Weights of a small transformer language model: 7 heads of 64, 31.6M parameters.
MLP neurons of a small language model. Each row is named by its layer, matrix (gate and up: input weights) and neuron, and shows model dimensions 320-447. Each number is 128 + 24 x the weight over its row's rms, rounded and kept within 0 to 255. A neuron's up and down rows have the sign that makes its largest values positive.
After each neuron's rows, "fires in" lists the words (lower case) most often at its 100 highest values on Wikipedia text that the model never trained on.

L9.gate1188 [ 97 109 142 134 145 148  83  75 134 151  85 152 141  94 159 102 114 150  93 114 118 106 187  99  96  99  92 144 173 161 101 105 129 110 133 153 129 148  97 143 119 137 180 129 123 148 160 119  72 123 119 138 168  83 112 119 135 129 115 107 151 132  87 105 113 119 140 120 119  97  90 123 135 148 166 133 132 130 107 138 111  97  98 134 143 144 156 134 106 118 124 102 173 149 115 153 116  97 166 122 115 117 117 140 130 101 128 124 129 114 147 132 146 156 163 125 120  91 132 139 130 122 175 118 123 158 141 104]
L9.up1188 [118 100 107 171 140 137 144 106 161 175 114 157  98 104 113 113 129 121 126  85 127 103 142 134 107  97 102  79 116  92  97 132 118 109 147 127 112 154 108 127  92 135 164 138 113 151 130  90 154 116  90  93  95 146 120 135 127 117 144  80 126 114  97 120  97 122 172 127 109 148  76 114 129 113 157 102 140 145 167 167 142  79 141 149 136 143 131  97 119 118 131 133 178 106 124 117 110 118 150  95 140 128 125 139 124  86 156 122 145 109 188 147 130 179 113 127 124 139  88  88 135 101 147 139 121 123 167 118]
fires in: "his", "s", "a", "their", "year", "its"

L2.gate130 [125 167 139 140 132 111 110 139 137 130 103 118 119 159 121 138  79  94 152 113 158 146 115 160 119 132 129 152 153 136 133 113 115 146 137 147 155  72 124 131 140 133 137 160 111 136 105 123 133 169  93 156 147  89 149 128 122  88 125 112  56 112 136 105 120 113  52 112 118  91 180 116  93 115 158 149 118 117 147 133 145 166 103 108 141 109 123 120 123  95 177 109 119 131  91 121 162  86 128 101 165 156 119  84 140  96 174 166 156 128 137 147 130 145 124 153 125 121 130 106 170 127 133 153 149 128 125  77]
L2.up130 [125 147 155 147 129 162 136 138 117 113 102 122 117 144 103 152 107 112 135 127 114 141 140 136 103 132 103 124  99 148 107 139  98 113 171  99 115 119 108 127  94 130 164 118 105 168 150 137 134 110 120 123 136 128 168 100 119 131 175  92 134 131 135 168 111 150  92 107 119 123  84 119 115 112 133 144 107 178 165 110 102 132 105  91 154 136 146 133  71 133 143  92 134 115 120  89 115 118 132 131 134 132 162  85 112 136 127 135 140 118 121 135 172  98  99 121 137  90 126 118 152 126 113 143 103  92 108 130]
fires in: "the", "a", "phenomenology"

L2.gate1077 [133 110 163 134 159 113 133 125  95 112 128 145 139 141 145 129 104  84 131  99 129 117  88 142 102 126  93 163 102 145  90 101 127 136 109 129 146 129 107 115 152 119 142 111 123  77 118 113 113  89 117 163 164 153 111 108 118 125 133 117 121 148 160 160 177 159 112  97 110 156 104 133 158 141  80 120 147 144 137 123 147 160 114 131  75 135 108 113 144 162 128 128 140  96  98 116 124 141 147 160 149 124 116  84 135  99 110  77 125 126 114 124 146 120 179 124 132 117  96 114 152 139 143 127 103 124 128 166]
L2.up1077 [115 162 151 144 110  89 118 110 103 128 130 134  90 140 110  88 122 135 112 142 112 103 132 177 137 136 113 155  78 115 125 148  92 128 130 120 105 130 111 121 110 178 110  86 116  94 137 126 159 109 132  93  93 130 146 132 137 150 124 125 109 120 127 136 131 100 125 105  94 124 174 103 119 149 138 114 144 115 126 123 117 128 130 176 122 153  98  94 157 149 129 101 113 153 124 142 100 149 115 131 174 133 137 153 127 107 104 136 139 182 134 179 126 135 131  93 152 171 148  49  89 134 125 135 132 124 123 109]
fires in: "the", "s"

L2.gate1059 [108  89 141 111  92 136 122  89 125  97 120 151 135 137 122 140 132 101 139 116 122 131  97 146 126 133 137 138 143 128 107 142 141 134 135 130 137 158  95 127 125 114 159 158 130 163 107 114 127 128 172 138 148  99 109  92 122 108 128 170 119 120 117 150 114  91  88  67 139 114 144 117 150  95 160 128 178  99 136 147  91 125 127 134 150 133  78 171 143 124 143 108 115 108 126 136 123 150 103 114 112 108 141  97 167 139 131 132 130  94 126 124 112 166 148 127 138 178 114 144 118  96 176 167 130  89 111  89]
L2.up1059 [164 119 113 123 128  96 129 140 127 116  99 115 113 129 124 131 107 126 185  94  76 145 146 137 108 162  83 117 121  96 143 147 116 129 129 144 124 145 115 151 138 137 136 101 107 138 132 150 127 117 118 132 120 112 123 111 120 112 163 132 145 113 116 164 131 118  68 166 142 145 131  73  96  99 150 173 129 186 148 108  87  80 158 117 172 132 100  99 101 122 109 118 138 108 138 134 159 125 138 135 119 101 132 140 135 148 210 113 124 120 121 138 135 152  91 115 106 154 147  95 134  88  93 157 124 138  96 137]
fires in: "a"

L9.gate512 [101 144 153 127  98 119 122  96 151 165 134 118 136 152 169  96 146  74 157 114 130 111 138  99  91 135 162 163 126 182 120 137 104 126 152 137 116 111 141 136  91 156  79 123 105  52 118 108 143 130 131 115 106  82 154 146  97 139  95 135  99 129 118 102  94  67 154  92 128 119 114 157 120 135 128 121 122 183 108  95 111  94 155 150 135  99 106 165 133 172 127 106 125  99 156 143 158 134 110 103 128  98 148 100 100 158 142 143 108  99 115 141 147 109 120 134 149 111 138 104 123  98 187 152 126 171 118 111]
L9.up512 [153 159 134 123 122 109 130 116 109  97 103 111 101 141 168 176  91 126 126 114 168 121 160 138 104 137 145 119 138 145 119 107 104 131 205 116  85 131 160 136 167 156 114 144 135 125 132 124 136 183 149 123 119 106 114 138  82 127 133 145 102 110 148  94  91  99 160 115 103 134 138 124 128 143 156 141  70 173 133 135 143 114 114 149 102  93 131 126 192 116 102  85 118 171 118 127 162 131 125 100  57  95 126 176 154 120  91 149 129 122 127 149 160 108 162 133 113 120 106 140 132  97 118 128  88 147 105 149]
fires in: "the", "s"

L4.gate377 [142 100 142 102  90 135 122  98 140 117 120 113 109 118 121 116 155 116 148 155 152 107 127 164 112  62 110 111 143 160 133 129 153 101 123 117 146 168 132 159  99 166 123  93 111 102 118 128  92 104 135 153 138 119 134 136 125 147 140 128 125 118 112 126 101 114 103 133 146 127 112 117 142 149 168 118 166 173 109 163 150  86 120 137 134 147 171  98 129 169 140 156 124 119 114 145 125 112 119  86 171 141 130 156 112  99 158 124 154 159 131 149 126  64 133 125 151 148 157  85 125 135 146 146 125 149  97 141]
L4.up377 [153 122 150 145 153  78 162 124  81 120 121 150 132 109 192 101  90 130  97 156 143 142 130 112 107 107  83 110 152 117  92 134  95 129 103 131 154 135 122 106  87 151 140 144 151 129 161 117 108 131 123 135 148 101  78 126 108  86 131 131 141 153 149 143 138 135 158 130 138  74 174 155  87 118  79  74 121 139  79  94 129 166 136 150 124 156 171 134 133 134 132 153 127 141 143 116 140  96  96 138 140 116 127 121 140 111 150  97 151 144 132 186  79 111 116 138  96 153 145  99  83  99 166 100 167 108 151 125]
fires in: "their", "his"

L2.gate1211 [ 87 178 128  71 174  88 127 129  89  94 145 178  81 146 119 134  89 133 141 118 100 131 100 193 105  98 152 103 131 118 111 147 120 102 120 116 119 155 129  92 114 154 160 137 130 150  93 119 117 178 129 161 119  83 140 138 118 100 148 119 108 174 139 143 101 126 128 119 104 126  61  45 138 129  95 130 113 139 133 167 111 159  99 167 108 165 120 103 160 100 125 156 144 127 145 122 170 127 136 126 153 119  76 104  89 140 141 115 142 118 116 131 122 200 158 123 169 121 114 125 145 138 165 151 167 132 100 161]
L2.up1211 [115  90 132 159 141 139 128 109 104  98 139  89 139 109 158 117  86 148 129 131 149 140 152 147 139 128  95 121 137 170 115 143 119 168 156 112 129 159 113  77 128 147 165 127 119 120 107 107 120 157  99 118 163 127 133 125 112 126 142 162 128 154 144 117 123 126 135 142  99 123 112 103  98 125 132 122 144 163  91 134 133 175 112 187 133  82 184 154 129 132 135 119 166 183 131 182 111 130 128 108 176 107 154 126 109 133 195 124 146 101  85 166  64 136 110 163 105 136 126 163 156 140 130 138 109 108 129 139]
fires in: "he", "of", "she", "his", "their"

L2.gate1150 [140 135 140 136 134 149 162  83 106 128  92 113 129 121 126 108 117 132 181 118 110 142 150 128 154 148 144 129 117 133 128 102 158 102 127 145 124 134  90 109 109 149 104 106  73 165 140  58 109 104  80 163 169 141 121 110 137 137 124 151 127  90  99 137 105 105 109 166 120 120 153 151 128  94 125 108 112 122 151  73 146 121 119 131 135 182 127 158 113 165 167 115  85 101 115 123  54 122 103 163  97 121 150 113 133 126 157 112  98 103 122 129 133  94 143  97 162 145 120 116  81 122 123 118  99 106 102 114]
L2.up1150 [103 142  89 121 145 121 137 136 141 101 109  98 135 112 123 153 104 145 126 132 111 132  89 105 113 128  92 128 100 129 106 137 110 127 145 108 152 170 145 121 136 100 156 144 101 153 121  99 101 103 122 124 126  77 133  92 162 121 115 120 116 117 118 170 119 101  92 124  96  63  96 130 118 133 174 122 165 137 105 143 161 133 133 136 155  91 136 145 126 151 148 117 145 134 122  99 132 138  87  86 158 124 129  83 146 143 137  95  95 117 117  87 141 112 141 133 142 137 123 116 143 108 139 165 109 125 106  87]
fires in: "a", "more", "all", "every", "rather"

L3.gate979 [106 114 112 105 161  82 130 130 148 147 111 108  93 122 130 139 112  95  96 106 134 150 148 119 143 109 147 139 102  98 161 155 148 116 127 123  75 132 138  64 125 156  89 145 124 167 164 130 147 156 101 151 126 125 139 178 121 119  75  95 163 154 106 103  98 153 191  89 144 130 120 103 131 152 141 145 114 149 145 165 133 129 165 142 115 151 107 103 129 118 151 180 166 147  90 125 126 122 139 117 138  99  91 116 119 153 115 114 155 136 149 120 170 161 168  79 130  83 142 105  82 120 119 131 150 158  93 155]
L3.up979 [152  99 164 165 143 119 115 133 129 135 111 167 101  99 123 137 127 112 172 143 159 109  97 169 171 109 164 124 132 111 141 103 141  97 113 139 140 121  77 132 133 107 104 129 145 121  63 115  97 163  95 149 107  91  97 176 172 173  80  91 143 109 146 144 134 100 122 102 128 117 120 151  90 142 105 122 119 123 147 161 131 140 113  71 152 126  87 125 134 163 133 144 172 122 128 113 124 154  99 148 122 116 115 162 101 140 107 125 141  97 121 154 128 106 169  85 156 181 170 135 131 128 149 153 113 129  86  84]
fires in: "second", "two", "third", "three", "fifth"

L3.gate484 [ 92  85 123 136 124 127 148 117 164 136 128 140 112 137 123 105 114  97 101  95 173 128 140 107 134 129 149 134 158 164 138 118 100  97 152 153 155 102 144 108 134 100 174 121 163 113  87 169  65 137  59 146 169 106 115 126 122 119  99 129 133 126 106 111 100 163 151 114 128 126 111 108 127  95 115 126 149 128 142 209 106 117 131 146 157 119 130  92 150 114  92 118 150 144 134 122 139 143 130  88 158 134 128 123 152 119 141 141 140 130 133 108 139 112 114 135  92 139 121 120 108 105 129  95 125 101 158 161]
L3.up484 [124 127 165 117 141 114 133 111 181 127 106 158 127 141 120 130 114 115  95  98  90 136 136 157 173 150 158 160 106 117 110 133 124 120 159 100 146 109  70 155 171 128 144 129  80 150  94 121  65 137 120 148 117 108 116 125 133 106 137  83 146 114 126 112 150 131 112 120 129 140 111 143 123 175 119 185 114 139 167 121 144 144 169 131 103  94 116 124 143 120 171 125 171 122 136 142 120 111 141 170 166 156  96 135 116 147 146 161 126 148 147 115 107 115 119 117 147 127  86 120 168 126 130 118 162  99 135 130]
fires in: "one", "two", "three"

L8.gate361 [123 117 150 135 143 115  91 142 105 100 124 103 147 133 169 115 116 120 100 141 135 120  81 145 177 135  86 132 119 127 133 136 147 122 142 175 154  94 158 111 131 155 142 104 166 121 136 115 142 156 114 156 133  82 119 109 126 113 118 104 131 157 126  91  83 131 121 100 110  98 134 141 154 193 112 133 149 128  52 150 126 104  94 143 157 138 111 175 129 149 121 137 121 132 149 145 154 108 138  99  95  96 153 142 126 133 104  78  90 117 124 152 154  49 111 151 142  82 123 133  95 128 155 178 144 196 168 118]
L8.up361 [156  90 141 134 173  69 129 108 111 126 135 121 106 120 144 197 134  81 114 121 131 124  95 128 156 161 119 112 138 150 126 129 115 131 152 100  87 144 115 145 124  92 103 132 138 117 132  94 123 150 131 141 158 167 144 131  83  99 108 167  84 131 162 116 144 135 138 112 110 106 103 136  80 140 144 106 143 166  98 108 133 119 163 134 131 158 126 148 123 147 114 169 130 185 144 157 105  94 131 129 100  97 149 152 138 182  89 136 107 151 129 125 165 127 157 108  97 104 134 127  69  94 107 135 123 146 116 123]
fires in: "s", "his", "its", "their", "her"

L3.gate37 [155 137 133 110 143 133  99 117 110 113 145 163 114 115  98 136 108 110  96 124 112 105 120 202  86 101 111 126 119 125 119 117 106 110 106 117 129 132 119 116 101  80 138 129 126 132 111 134 176 124 120 127 141  96 110 137 111 124 157 157 114 133 114 137 129 138 119 134 116 126 117 117 138 144 151 127 111 118  87 131  81 130  92 133 132 121 114 137 119 103 139 133 121 150 135 135 132 124 111 131 178 140 132 105 130 106 137 106 143 117  71 147 125 148  88 144 148 145 141  64 158 132 103 135  96 134  79 153]
L3.up37 [161 164 125 113 143 126 156 117  94 134  89 130 110 162 108 161 101 138 125 105 161 115 104 150 127 158 134 168 138 111 122 138 104  82 165 137 134 132 134 180 153 160 172 153 150 120 144  64 129 105 126 104  85 132 128 121 140 130 122 123 112 175 117 138 127  80 167 116  82 146 116 130 135  87 169 130 121 158 158 111 182 156 148 165 119 141 128 127 133 136  92 116 115 135 105  76 131 103  78 157 125 126 116 183 147 141 104 132 105 156 106 116 158 123 172 131 150 103 113 124 106  84  96 137 111  84 114  95]
fires in: "s", "m", "men"